{
  "hidden_size": 384,
  "num_attention_heads": 6,
  "hidden_act": "tanh_gelu",
  "norm_place": "pre",
  "norm_eps": 1e-06,
  "positions": "learned",
  "init": "normal",
  "init_std_up": 0.0268,
  "init_std_down": 0.00489,
  "beta2": 0.98,
  "weight_decay": 0.26,
  "lr_head": 0.00464,
  "doc_mask": true
}
MLP neurons of a small language model. Each row is named by its layer, matrix (down: output weights) and neuron, and shows model dimensions 128-191. Each number is 128 + 32 x the weight over its row's rms, rounded and kept within 0 to 255.
After each neuron's rows is what it responds to, as a language model described it from the Wikipedia text at the highest values.

L2.down714 [ 98 132 111 168 160 172 171  87  90  79 122 121 147 110 118  95 158 175 121  95 128  98  77 198  99 157  88 102 128 137 106 151 134 132 171  77  85 114 121 134 109 131 116 163 199 126 100 107 117 131  53  77  69 185 132 141 106 122  90 100 129 106 125 144]
Responds to: Short cells near the end of table rows, mostly digits or pipe separators, e.g. curling scores "7", goal totals "0", and "8 m".

L9.down335 [145 117 153 135 154 214 177 130 140 120 102 124 152 140 158 100 131 160 118 127  81 127  92 160  99  99 120 156  83 115 135 112 124  91 141 120 121 139 149 197 106 112 131 200 124  80 136 104 173 107 138 130 199  90  74  83  82  70 106 114 141  53 139  84]
Responds to: Line breaks ending pipe-delimited table rows, plus digits, decimal points and thousands commas inside numeric cells of sports, election and filmography tables.

L6.down815 [129 131 124 150  86 137 111 176 161 176 136  97 152 114 161 161 117 124 102 122 151 165 157 106 159 100 212 111 111 137  87  65 113  43 143 165  89 129 147 113  51 120 135  83  42 110 130 204 100 142 105 111 144 101 124 148 119 105 112  55 156 170  79 131]
Responds to: Word-piece continuations in the middle of multiword proper names of organizations, awards and titles, such as Trans-port-ation Company, Dev-elop-ment Group and Res-earch.

L6.down1043 [ 97 158 125 108  75 167  80 150  74 108 125 139  96 129 127  83 162 212  79 113 157 149  77 123 180 142 126 169 177 117 127 156 104 171 118 143 121 188 104 108 190 139 154 132 124 168 141 143 133  82 196 114 135 133 107 100 173 143 152 122  46 160  90 145]
Responds to: Separators, percent signs and digits right after a number in tables and statistical lists, e.g. "| 67.13 |", "28.4%", "1,376,372".

L9.down1527 [131 152 146 105 119 156  67  62 177 154 155 108 146 175 156  75 189 121  77 120 112 122  72 156 100 156 109 141 135 117 143 150 149  90 118 113 124 150  97  66 127 107 107 111 121 154 120 130 151 106  92 118 196 182 137 115  59 128 110 212 104 102 162 148]
Responds to: Short column labels in sports and statistics tables or glossaries, such as T after W, PTS and Away, plus second word pieces (w-alks, c-eramic).

L2.down919 [175 115 103 137 155 121 160  81 126  86 113 131 127  95  77  94 141  89 138 140  87 159 145 126 133 127  93 162  82 123  46  90 179  72  98 131  97 120 117 160 101  85  35 124 179 178  99 166 159 157 129  78  55 135 165  90 114 174 172 107  98 145 150 108]
Responds to: Non-initial subword fragments inside longer words, mostly proper names in lists or tables, e.g. Max-ent-ius, Vás-que-z, Intellig-ence, Meth-ane.

L6.down571 [133  83 140 168  66  60 160 130 129 117  99 168 106 125  79 108 141  67 101 106 169 125 139 153 125 144 109 128 114 140 102 110  95 109 158 196 135 131 146 113 146 148 143 163 177 125 100 127 100 131  87  81 143 165 171 122 135 155 113 158 131 182 143 121]
Responds to: Tokens in the header row of Wikipedia tables, such as pipe separators and column labels (GP, AB, Result, Peak), plus the row-ending line break.

L9.down460 [123 153  68 135 158 146 140 127 145 101 126 108 162 117 117 136 116 185 169 128 108  56 119  87 118 102 132 102 141 128 138 165 150 131 105 159 121  89  77 107 124 124 146 169 107 172 140 102 189 163 174 185 157  93 181 134 130  89 137 132 168 183 163 105]
Responds to: Word-piece tokens completing words inside capitalized multiword names of institutions, laws and places, e.g. Sec-urity, Supre-me Court, Fore-ign Affairs.